{
  "head_dim": 64,
  "norm_eps": 1e-06,
  "positions": "rope",
  "attn_scale": 0.125,
  "bias": "none",
  "init_std_o": 0.0,
  "init_std_up": 0.0277,
  "lr_head": 0.00425,
  "max_seq_len": 2048,
  "max_steps": 5091,
  "dataset": "wikipedia_en"
}
MLP neurons of a small language model. Each row is named by its layer, matrix (gate and up: input weights) and neuron, and shows model dimensions 149-244. Each number is 128 + 24 x the weight over its row's rms, rounded and kept within 0 to 255. Numbers have three digits each. A neuron's up and down rows have the sign that makes its largest values positive.
A block is one neuron, or neurons of one layer that tend to fire together. After each block is what it responds to, as a language model described it from the Wikipedia text at the highest values.

L3.gate29:117161106120124112114135162110147141132107110123140102125125113139154149133162105130135112136129135151137121132099132124164112176130130118153085128124113150113095103117162105128123051109085116113143130148110111122136094176133140119113154175155112125154139162119128072107138165137103173109
L3.up29:082120137083177118107153128113124145104122114163188107133143139117124182115159161111113127129085134111132143147114130151111165167134163137163126183123144170114153117147140105152138093159162154130144179099112149104115123154145156130171166179131161157120210133105113104116145143128138123159
L3.gate97:078135090105134107145123089106118124166119116124086172183152149123129111083141121086107138118125146089142106112118082147126125134119117116141133139148122121154106091126144099138121169143104140092129141072072148112097121135150147152149127172140108170149138101137102125139126167098120129135
L3.up97:101112115101161146099147089133125154092132128118089166100122144092175113137125127149110098073096149078164124111100142121077113140128139069124084166142117135120117128077143152118140146140138149080132123097126096108147127164153119104126141174090127138149102108123102127129101123106126126135
L3.gate414:141119100133126122104164130072166140143116083145169153121129094142129156142098159137147092120147140079120124128143132109117126085130115125103149122135135118136135124085142095171211120098149127085141081140130090160172121151160149129122098136089122117114142107160104130093135132131109131108
L3.up414:112134103126158129143134109115109127144132118112173112118143121167161119080123129153151089146138107152131136111123120139148142126141107129103124132130110152154127111153123112138147107113107159081135159173076098153140169170170147110101129168120122118143142156082120148116143141074113135089
L3.gate969:153128111142115121167141086120132139101099089122136138137114074151131136148129163110109140121134086130103100156131092153122140126113159119150114105164130138141153130089127140106158118151127136100174136122100137139169132158145142097108119120079132146087090121121115098099135139123138116123
L3.up969:105109103131136113131150086175179108085073130100124134123090073130141149125115132125137103122110102144164132132095108138115107096136179144179148139119132144142139122055145134097124137137104116097157090126113101103126131128123112123170122140113131123151136122125090151110170138113108104112
Sentence-final periods

L8.gate58:153147135113105133140121146130187152098159150129156136128165134098128193109070162153093137148134133120191125160129127158161162129100159087168128104091094116127116086142133158168134195103116108112140106135112160092082168113125119152126098172151162142135159107116122128167137136140144088101
L8.up58:150129144166111122161124138123150161116098115103143110113149136135147123148113111153149082152128152126121106101137088125151096130133125107119153135147140124121141128155136105096149172162121093168147140131148151095131056130116093145107088134144130121116140115137098110173139154150139117118
L8.gate98:152123149123125129112092190130063154115140144147120106168134110135138107124111080137142120114126119146109148094125085170127095188115155136123124144157128128107117120116121136129129139090103112123153114080102194092177157156077100082167084073146104119142120140150107118123116135131160138158
L8.up98:121083129127107146097143148070145126171134128099144126158114151148121153142170129146129157099117120126111126119145133120155141134126116112096154107142110148132117132098140122113125107166111131095126108131115129120159121119121092095130125096099143136135129102156105114132121149114096121113
L8.gate244:152144133152114156115072132142131145116134102114089102125160143114072116121124126115113168107154122140127104113124103108123158146107075100122141112096141108145116120118150110180177161178087087124149095095106112140147123104120106130115090173144171117109159129112108099169164146146142134121
L8.up244:165102132109118091104107137153093149107118116109144126099131132173145141120086161189127118140139125166129085135161135083117070141098107101153067153115156125171138140136139124129169127126109123138086140120136110112138127089107107120097123099139157127126161107134113131147091180092139141141
L8.gate286:085161099146137118110109083103126152154088074106143149117126132134110094126134099151115132065134147141101092133109151112123105098133170154128143103112115096129123146097167115130126127132135131110143099158118169182117142134136140133096119169105155142130151130124087165152142128147118118071
L8.up286:137099122116100141094100112105151181121116149087131070136145126127092118148140085125122101102145113136144123171092138137109131120115129096108107095155107134179132080097152143113106171096141122138159154110117118154109121154112108150118130101121139136151134135153076160148114137101163081111
L8.gate318:130169163126144122137136131155144126094089130114076130079140110108139121144123103105093119138137177130079122119139188123153157175125129108137119132153138102108171130129139130137137119147134127108122098147125113169168144073123156103088125144193132181114106108091144166126098157152140078096
L8.up318:138111114122117144137159105188130116113142148092103077136148134104117148129104125129108145118156132121105086132092125110137098060137159105137125137111126137133126125145164156137108117087125100139153091125102109128125111109152147099137110176148116121137091151136141146097140184133104104088
L8.gate367:119155126132161093137134127141093175127115124120135134127117148161125125129136132114129131140152125125115120093108175170143137088118148212133119133114126129140141089113098142167118130172130144113101128093183167142122168116096119127135144158172094130130079129126126129103142106136151094120
L8.up367:184104107089169086136174153092092144152102130098121140127138102160164109133132147102092124158126086154127081142113122104143140095157148104154175094144091100165127097139155148121133169130177088129084153136088146130121138129143121133108123143181140151109104155088106107112129138117095104085
L8.gate447:131153116133124104165111122118135144139109137130121083091141130087142133111139091159114135101137104142136145105128175117130144117101134131140167108125111091112061109100117116098106093130165139128184144156154162128176095147171158117136118140117151101112127115115101175137145140145161081150
L8.up447:137108164145120126113138101110150120085147139118117142163103119111124106104117124127103096109108089177133181124112132138108178097136134119163127093146163117130159139080113121149136138117111136119135115136158128149155119130102135122123107121144143152129161144084086103131122090133135126080
L8.gate871:087152129132099139131097149150143142131103090098183107119153124111102151162165150166137135162131151153158103076154115156105105081132155130145100131130179126079100145154108135148147108119139183158154124103102173155168132120158151133156087117135111152094142157106077162143138093085093099087
L8.up871:134091129170110132115122119159160142118120135120117155079167150100162156141121139139124108142148140121156129104176151134150152122172085134103136140123161142146109150121153120116094082136131144141143087097144098088075122137115099146129092113087118156120110164091117145131149115075092105133
Statistics and table scaffolding

L7.gate587:156131139174082173105132072128145112104108132115142125148145120165155090130143138115137128137105119195135155122125146081114120127122122166142113108155169156136074132133140132095118123138126136078116175113108166100124137153135133113146153141103145136132094152122131155139147168114127099152
L7.up587:142125179156100073123154124124138137145086128126143150115154192157138093136123130094139152138122141173121132160135127133115126124126110132131172141159165126123130107102107148116079161127150104144146157166121163158128152150082133127150125123157113096114104159115156117137128148120132145128
L7.gate608:171122159120133091132102114166167123150102124092130096112144143106125132145120137118128155146122129177090095125106148145107123176111115116105154129134133121124116089113115082139088080157166158121136118131080136132114163142099117144122177122154127144173107136164112173163125156115114100139
L7.up608:114122172146121108103091119120171105118115102090130115125149122161145100124148093148121137097144132163103124112134119139108144152128158122118170134177150104129101116136141141063136177088093150156143155146133139131094124150114137122153162145163130154150149128139119114168089167132101135117
Foreign proper-name pieces

L8.gate46:103169147127121109074100140131097107153130176116146128160081133129095082143060108159114120114122116121140134121106126097101165124134128149139181131136099178124113121111154126149117127118135152093124084129107103138168145160085123080127154099116145121100106166127134150115081140184136096122
L8.up46:159121155128095139129135117114140161100133120123123133124146118061118174128143099183127094089127122117068120117163104107153141128118119091153147151120153179108180140167076140131151134077133110134116169118133159103140123099144097064112092140169152138129115119139196130101117139142110133091
L8.gate157:186130123131096097117180113113123130145093166094155129126173119124134104126128108116098130161128146170116113137087121084102139156111112164104152130096141175148102131128092115111123134110166102091115151126148154125146158125090104103136149113141114130169074145144170123135137137082133173129
L8.up157:154148108109130108130124136140109161116077139139158130133159130131127104079144145160130140164078112162125088138092123095086163123119135141106125155114124107146069139126147121062155136117092119147133143094146101127111109184158105138154058100166113158105100152124119102105136121118115103132
L8.gate196:149094103148064095129130134141133092187129097064122104104115132139137121138136119112131117138131169129145154131167097101121099158117142141143143133138133135119147157072132153159113110167178113144130111106132133138125131136122104132099174164089148158109107133151165155104145153121137107114
L8.up196:137118156093102126096151132131159133124095161081162149114126163109092141144134101136153140155139138107137141120133104132155137149174138147108165123161127167170131139129135166149129123103126133143130102108139112063097105105098106112142145140108138137112115121107154170149151129129162125132
L8.gate278:090138133110138110101145103147098147127145124137094151124151072096133148140125180107141126146171090152147121104147126121116128159101117141128120065096124118146101139114128160169166119089108142124129083130155149150127116145153139091112130109115203132117156113129165141129081136130127129132
L8.up278:087116158141149157089142146190144156101135058119124132149164124159102117147150177152163118150139131078113130094119142068190125104134130139122152122102152105158143135100130133117135110112154113137080101116115133189124150160130125140145092117133177124159133141119142165114155088139098137120
L8.gate575:101138094164108134103128105068117141147095138103157111106125136132135150153100140163131114173128157159135115165165124115152086148154134130125144077154132136094100137105136146097154136132130117103120091102139146095140117152188143142154166127106129112112131138129158138168124130105135111102
L8.up575:112148110114122123140145123172129120138086145117070087128148147143096095164094159119129161152160134139108108116152118111106100178149159181101138134142187143123118163092085102104107138144100123140129149129146142133154116145150130127162156140138112155133109131146163154188128153107163125088
L8.gate637:149122157129083091112132072113150096127129146082153125097134149132124123121155154122104112162111111132164147159136157058091119114121112145117133162116128111150112091132145120087141165105121122111126161095105142119135113134071119143175137138141177109116127123127166125123144106108115092133
L8.up637:146133155119113161151143129144140178126134103141114129134154094126112178091151123164085132122088129129149127114132142130149104111147129130120144104105136159098118131167109147091171136138132098168124112149127156156165105120105140125109129125117171151086135116117113102103119122123099159126
L8.gate733:129121137128076168167146150100161139122089114135095136142159118121167100123099095174097155194120139150129128106125089113130130120137126103133174115129166113118155141149128176170108155120128133102136129102208158138117112135143125141108126143129086139164133120119153154114118145140128125129
L8.up733:140102145080104143133133121129127089141181152146142131110146139135130128129108110138124155112153152143148105116110112122123109106108121142154118129119152151102170090118143136104162131128096084115104101130137115144094147115095133122120140175112087140118120123115133135108167142114145172170
L8.gate1203:114142120119130101102132130091148136165089122081136134131194132119116141100107070128092134182130160126092135128127126107115139133119156137130149144171164139160117139160108077150129101123161119149107147104150105097153095145150168133160157094122139110127111128134135146142132122153156167102
L8.up1203:141105077134096122188096123157114144175099117065158155137120135158127158116082141128092125142116123097117118128131120125124126115114111162149123120146114135145117147104142116135088127149174141164114132113152110097109123103115157138119138110097111081133151135105104090141117083121145118129
Mid-word foreign name fragments

L3.gate164:100153151121123163147164186075133110131155139162135169134121131103091090153126118110136113150128143151096115162173113121122152142154115145135111123116197151161135162132128124113132122129103135115133138119142134119131132108137132146146123092118134123109119119125184083105111121095157148143
L3.up164:103102104138196138132160099110113153100081155127089133134106111119131106163112118156157170129128117104175101172131102131129189129109091108131110136127167160105185101167141125185130114175153124128100135169096158130169150104122129110127095105124148084113140153148125137111162101121128130112
L3.gate199:119143132150111117093116128124151127139150155180117102143146113115145129136112160158084133084145131128098149128146165117123116120143158134120156078139151128146134146107101116182106186113144138135129151114107141071140151147106115118102122098140103126145151115105142133159154128075138138140
L3.up199:148144146157154127115119121091163140104086104097165129097104120124124121149111100134139125103121095143109140197133126139139168109137137146101131110165154117153088093136098136128137126154126092145166135125126117132107105118123096147135122111153151167111158133113147115116140153132196127135
L3.gate506:083115132137136123112145180123145074118116113177122128094133145100140109167083147127092156153150140130108141096110092133119114117144151116171139124149163109174180134163150143146133147162096126147134094141141129111114153125134121133128138078114155108125143127121059093110142101141135095132
L3.up506:091165122134096127097095176128127117161102131164098144085101117108121126117078140126168159088120141146062102158142126167154122152119159158176148153146198101129147120127156123108136130163124109180123091165140092091103122126134125154141132119147152154136110125092121096116130100146152111149
L3.gate827:147164137174142122119147144127101093134150108076133182114106137110170115120144150134114143078103127104105150100172162114136108141135121113114124144123145127141120143126139090130096145096135146150147121112116110125118183100112122141138134095119136151144128122085166120101126121118126091152
L3.up827:118151120120075104155142107110095108139128117130122134075164170092124105138090135098158147105098121138141122158125131141108141145135142083125135136139142123122051111133114100162173110110091147150125111128134140136095135122119140135144175117142116142139138079057071132114099139138171098089
First names in lists

L7.gate978:153166131158153180117141139149149164141135108123144139145120124117104125136104133134132121115138129127109155149127135115103136147095127121145130111150176127144142118145111110134122116130133108140104152134129107174112110143122115152149130177114105142160121108074133117116132133109150184117
L7.up978:116142140116130123131135094130147128090098121149144136103118126127159161121110137091141156161144101117120110156115137129096110092117140104120140097119160127117142097166131116108111104074148162103119138114105120146130151109138123140137125180128174155139108148132113105113113144112082107157
L7.gate1211:132124127151128155174110133190142097144076132150151157130133134153126111106100165087129092185145140135166115090164108153119103190158165137136095096172163116164140107103118118143137113107122147133131119122108147127123120185139120131148138147067110145088164122134127127107145120116148109130
L7.up1211:109108095165136105152134139125166181164130123146132143132142158158083062114115102126120143137075165126151138114110124135121143140130138144121164143122123082147082132146100126139111136134096120121108172118128112111070106151112125151116126141093141156185123145152161112138123132114104162091
Clause-boundary punctuation

L3.gate516:132137107163132139144127102094135141138153124160076146130136109133126100154091139132146108117161106136136097120090140098094158148112126117112178100106118135125138136127100119163149164110128112090160141117130135164142103125089108132109127115157163121114176124142097127124119135151124120145
L3.up516:145145098149125143127130170166169131168151112136120145117105112133137141113093130086156121120093104116159145113176168127146151156092160146154149111129078135108147119113073142129116121132124128118136155123117148124131129135139126109130133107144135180117125141120105172136149105103139121136
L3.gate926:164140146143133094123095107150125096167090137114145144127131129155125128100106109135116131105134132145127097189117087098132087076148134143121138163081132099133139112150097129087088133120114128155141137128128106107110208086167149154127132165174114163125140130090159148159145130138145110087
L3.up926:127119127134143119194149120143117125109112108149136170092168156116130115152111103103104058130138103125150094116130120074158152110155137101100112159122168112097164133092078155107094117138098163100165121162134144114151138148131111133095161126115122130129156157122172126160189127112114095128
L3.gate938:117143133131126074137080154190108131136111054106118130126110122138137132133089154092163151123138127158142133117162117126153117160162195139121155114098138140110113125136163126140128096169152143126131172101108123177100137097167133145091116117131124136103132093106154199117110109165166171100
L3.up938:058126134101118107126094140116166092104107136116168147112125132118121129128107128129132103163110095145120095124109102130120115119136079154141161139135102111139118139092145158144130107159134118143141117115132132098115155109132078136127119143129099156064090109087101105111119134093092157146
L3.gate1010:136098135109124181123100145116137167142136129126120160147158088154107104150171109095106101147123118156115132140097123098152140181118152137128126152172122122139088131124138131108138125141121116115110089131090120159116083133127120092106126150111096151120111143121144149122184126139135111135
L3.up1010:129124114171108176137143120131133136163141140152153135138176154151111120103141117112122105169140123151125104130118181148174131147145131128138129135107104108110116090085160139120114128150165138074137135104096110141166127151115100098060140137161075112102124136102129139172171129128142083131
Mid-name word continuations

L8.gate68:175162082134119137107085100117122097114134104157161113148081144121135127114136134120148155134139119173136102102099095110133110122142135163173098120148136114122160139134112079094105170099104163130091158122114096116109186150105100178117135135151156120175136145146140103154163150110159105148
L8.up68:133168147189147116125105116093153130139082127108109148177123146085156132121123145113135117096134099152138142134082107169163162154147154114143137142126095135111129115163175153131123116149131091128166126156193117098075150138154134088140147129152125101110123113178112133140121123121163150128
L8.gate216:153138118141105082103165147134102112123127064179088153133078118111088149161108152119144089159093203149129131123163144115114109075126172132146176133136118149122106134168132161147097138156148151117151139156154103136133138142102087118119187098098163159127169143083130154114105079126128137120
L8.up216:111086112166139145158148141169074130147176121108139110139110131125069119142112118136070092143129154160120132102111127154131120132149125144153119109120148106142116166128145119101147088136143126151089128153138083085117120109106119099112151179102167148132129133142138106130124115156138180127
L8.gate228:158103085181089164149127126108106113097159120141140144145096105136119122126122137105138161154116134119132123132121078135165114121159140134145134122132102123127143113163122119139141138114098125144169122145120157092118173129141145139169130074144097114131151092188124129119128120120131136156
L8.up228:167141099163141123118130142165109101134171100110077127160117123157152133143143107147096072116135161157099115131138136142125161123120143146189151102140134147146115100122174106123162114124130108203095152121135107137107141135122129149123114153131137116122154126131143145126102127145138142102
L8.gate331:092149089179107191078141173171160117109151142193091166085107091081139123118136108091103097142105108115097137101145136172083140144146117111129148147155089140073155113158132176137077125130122142111101103114146098130110144111128101097131151113126143135151121138121149176141102135114154098146
L8.up331:106093126118123092172101143173137122149153112132169123146099120140122092130060112116148116111209178133113139152129154133135171114143130129116116093120094153151137179121132113124151138109101090127143147126112125147130123131131106104107137146167130151129166114124097120125151138151084139101
L8.gate611:129095109148127126150098167148131144116147149131135161138113142106122125119124122098123119120152116135119172110140130126156107126129105130132121121071148104100114117174110132126108115138117106118103121109132123105137141131089109120105060138150139160130087122125134144134155091132125138139
L8.up611:181097163112130107134095141109092071122155126132140144111104129140132143112126089136144126160140147150142134091093157137146042107169181175166121123113129075094113127106138126124137132131117114116125110105141111117131155128070127112122133105135137152122112096135140106099137108125145102119
L8.gate740:092108118112128118092144138145124132128114124152191143133135130157089116146096129167101115153120106137137117148118120131130140120098131129131176095093131119154138135140146141142138156138123155112146120152109113104124147116099110101137143138146157155134148118177099121093115105127126133068
L8.up740:139120110134098108162163130133134104152129104168160129125140153113136132128125167157157138118123142161076171141163167103116103178135110149149173149103142123117132174152100117121137129134137116141099146102142190116169162131117112134110149151115147149166175098165170140143093089083116116141
L8.gate785:157146128091111141086136129123106124178153117152149160137082118115177136126120102131115148093122155170107088153143166154130159089158150133188129140121139152114131111141113117155118120150122110109172093114102117174114187129120129144104119094093159146119121113166096135127147106125126145085
L8.up785:138143153152136092167147113136117078140130129131129148098094152144122103105074114149112079133191126124096127105096139121128151100145121124174142159117142119115149128133148128129106176196173150204134119159101149111132102134120156110133111194096132119090168120128153086120115128074110145091
L8.gate1193:129146136156115115132065119129137115115143111081115132102114121122111128093120145122127168139056156135130150143109139159138118158133178100141114110125117174107164127172153133153106144118151134150129151120129167115124134143134107132090162129132102072126137118129120133138156082087083127145
L8.up1193:135140100162140126122195158112130097125128149180132159159108155158058135118146116124136145152170127071153132165160139151182110127124114159114172137118116050120125132151109137102123144144119112129154119116140161110119137114175118159172151152146136143169173160128136114104106117143139202102
Personal first names

L7.gate198:122131157146090107088103114109157119119143088184113159119119122134125147087109119151102170174104106140126109153113146154139142163104148123119135119085157151128130132167186138124141129131157128100125109147124110114156179085130118093175143122139124106152143075126107137180071080120149094146
L7.up198:108107137146150111068132147111127098183103117138155116135115168109146150122131146146126151173156111119141171135116129174122080153122145126125164122135102119146097119136122143073111117149115122113149113164110103073138119127126113102128127108141152120161124123138144121165139123159121123152
L7.gate679:144109129155130141134131074116102112110130144147133156136164140108165112128125092130115126116134111158106156148113181155140115111125121102171130106118173072126168116130110106132107131110146132151142130121145141110118101142134131172114103105165134146132093107142100120108125128154138116097
L7.up679:125136139154129146093149150142158125114121112173112110104126111113118136133143102147128127131159118131122117148121191128116132119144104143143139106125157143090115141168114114172112143135106112112174092146133124128099120166126158129103142117132145151118115109184177090103143098135173132133
First-name completion tokens

L8.gate181:134107081156171131138144099105093118100129075161167129137138108148144162118165122107113104109119151135170141114100083140108132144146141099131099143131130111112126108128090150090148148117149125127096122111134082160100166134142197164115151098083122178127093138086113118118102140130162119118
L8.up181:129116136125163122146138148128129137130146074141118130106170089116143128146087128081144112132128161131132146157121114169166098111132124149131100146135129090089141058111138123120113140132111097153121138166149081124145139103135152136123110139146119125116096142144116157112089126117152121101
L8.gate185:146200156162156149150103127147138115167098133165104124129133107114084114075085124109120137124094131139112131158120143120099129137115117167157145102074099097085114138093186144139114130135147157138129123092108132116135135184157151130147095125097143129175112120125048124150149118134086116089
L8.up185:141094090134100153146172118145147171122110134093127137125081082095198145082158104071170095122107131154129142147105126117088148121140119104163152124138106150100090133123163148155128096158150133111154139162133055130143155132129125108118121078132098163117172159138111138115143151136074120142
L8.gate237:104112113111096111165111153173130120114131127107084160146127093105140187142101151163110167171143107159125138118129084135155129102147122142109119103128146137104163121121144145091157100110130091160134137090126098089178146135124168149140140146107098149125154121095156181151116165144143155161
L8.up237:127141138107105149155134099158111123121109142114143148109120136124109149148141160150134152138129112148153140125145084134129138124156127186113145149162113183125135128078159149160173139144116146116162153080098149084148169166127118097152153108096082135124122104116152102123131157124144161130
L8.gate567:113123121138127174138164124137149136085141113144146135141130142136152126139146139099146129094112127093149182165095109131077112139130084104108151101117123133123153131142142136145104114105131092143101089109089111141127144105137138151136065137109159114115135136123132126167163146124116150093
L8.up567:123145124128146227124118053176115112121172153152121140163162154156122163137099117101134131133117171137151158125128134068154140167092115125106138105141136139104148142139114066127121140111115111168137082143117107135131193129121132139168118171123112108122122133132115115119135084111126156116
L8.gate641:129095092106121112111135118159155171098125098100138128157207140124125126146086164103074131126159138117122077161143143141118137131137120115126112124119133136156117155098178132113103116114182097152113137094137103141128174130084133172164093112142118153149150120139099188122081143129110105158
L8.up641:112105142120175197147090157124103081110127144115167038152108167123133125126161136120161112124128117131137160132131135115157137181137166145104122103147146124135141125149127107123138202148128117127124135135134113103151140159074134117138113171165124116140110116171140111099119153135129126131
L8.gate911:139139108124123166119123098156172108113141118139080153127140097125153194153154150141123101108121173129134141080116146126151155144118170141174171081106138079148120136089161146116103116184120108154150122105098135128114153153153105099169112142084120134131141133132099118135095086082134115145
L8.up911:080128130105135147109094128132109111131145134091126133154121115124170126133146105136150129160143149155157164189152166146153166160112176129164130146147113149132125147119142135155119118143102102106128138090088126088083111100133111133141106146072114155137176144105123121139106109137081143116
L8.gate1000:120156118169091136167129135143151118100138120123155179128117163123105127145096161138112130131114151120157123106140087126128084141144150158135182117120152167096116102132085140179131132128116132120119143119128106118141152119133139153136144145092109109110136138185127075118130128118141149128
L8.up1000:098117116110135164079134089147132170088147142132156125160199129133133145151147161132157093074176147144119138129177138113088169127138164122123138070080143098126157125086132151129147119126131123151098077133124157145129136140124103123116109104085058140079173135126121140119097097106119116083
L8.gate1008:134098126175105107142137116133115081162134140137119138082101131142159128147142083105152139104099131100160126110121122123082116137114164166179150133102122149125143111141165160141121134157118138133125129152080112114141136123160142132130119134138122144124110141105147120148119136127094118158
L8.up1008:155132148165174078067100138120167146114164180153137112112171133127149171157145099097146156163129131162149144094127153185137115144109110168168151138120121129121116127146121133145168155130120126102169147118101111145129123143178157147149107087142152130115083076136130150102131132144125148157
Clause-ending punctuation

L7.gate361:094138096108100118096149124176122179099113172119108135108112150120074134149121107120152121118116109156106155140155119119100128153098128175178134145159092140090101176107120110150102092113075155076130171133155140155095099129129106135156128129127098102191145115131110112138137116117153118111
L7.up361:114155095104104160091106093202129133115148123101118132115114135127099194138114160146163139093154120139166139139163116088088144139107124141130139098122070135134154139115094129138106135096118128141108097120115147150102138112143123118151117159130113145160155124188120126162079114125134149111
L7.gate845:080129099131168155148150109151104149136106130109159147136129121119158164131125114098099048136126148137166108124154120119120092160113159112100147127140101130117150126117147140140128124168151143121146123129136116143176112146153136093123097083120179144156105117126095148151169109122099125182
L7.up845:157142145071127125134134071096142148160126083137134132172113092141171167144096115162107149139132105120151105114128112180129128130169143105131160080136135118097125120110180129171084093097120148088137069134137132128117117093117123153069102113156138091146108096132105117132119135090132117117
Structured data separators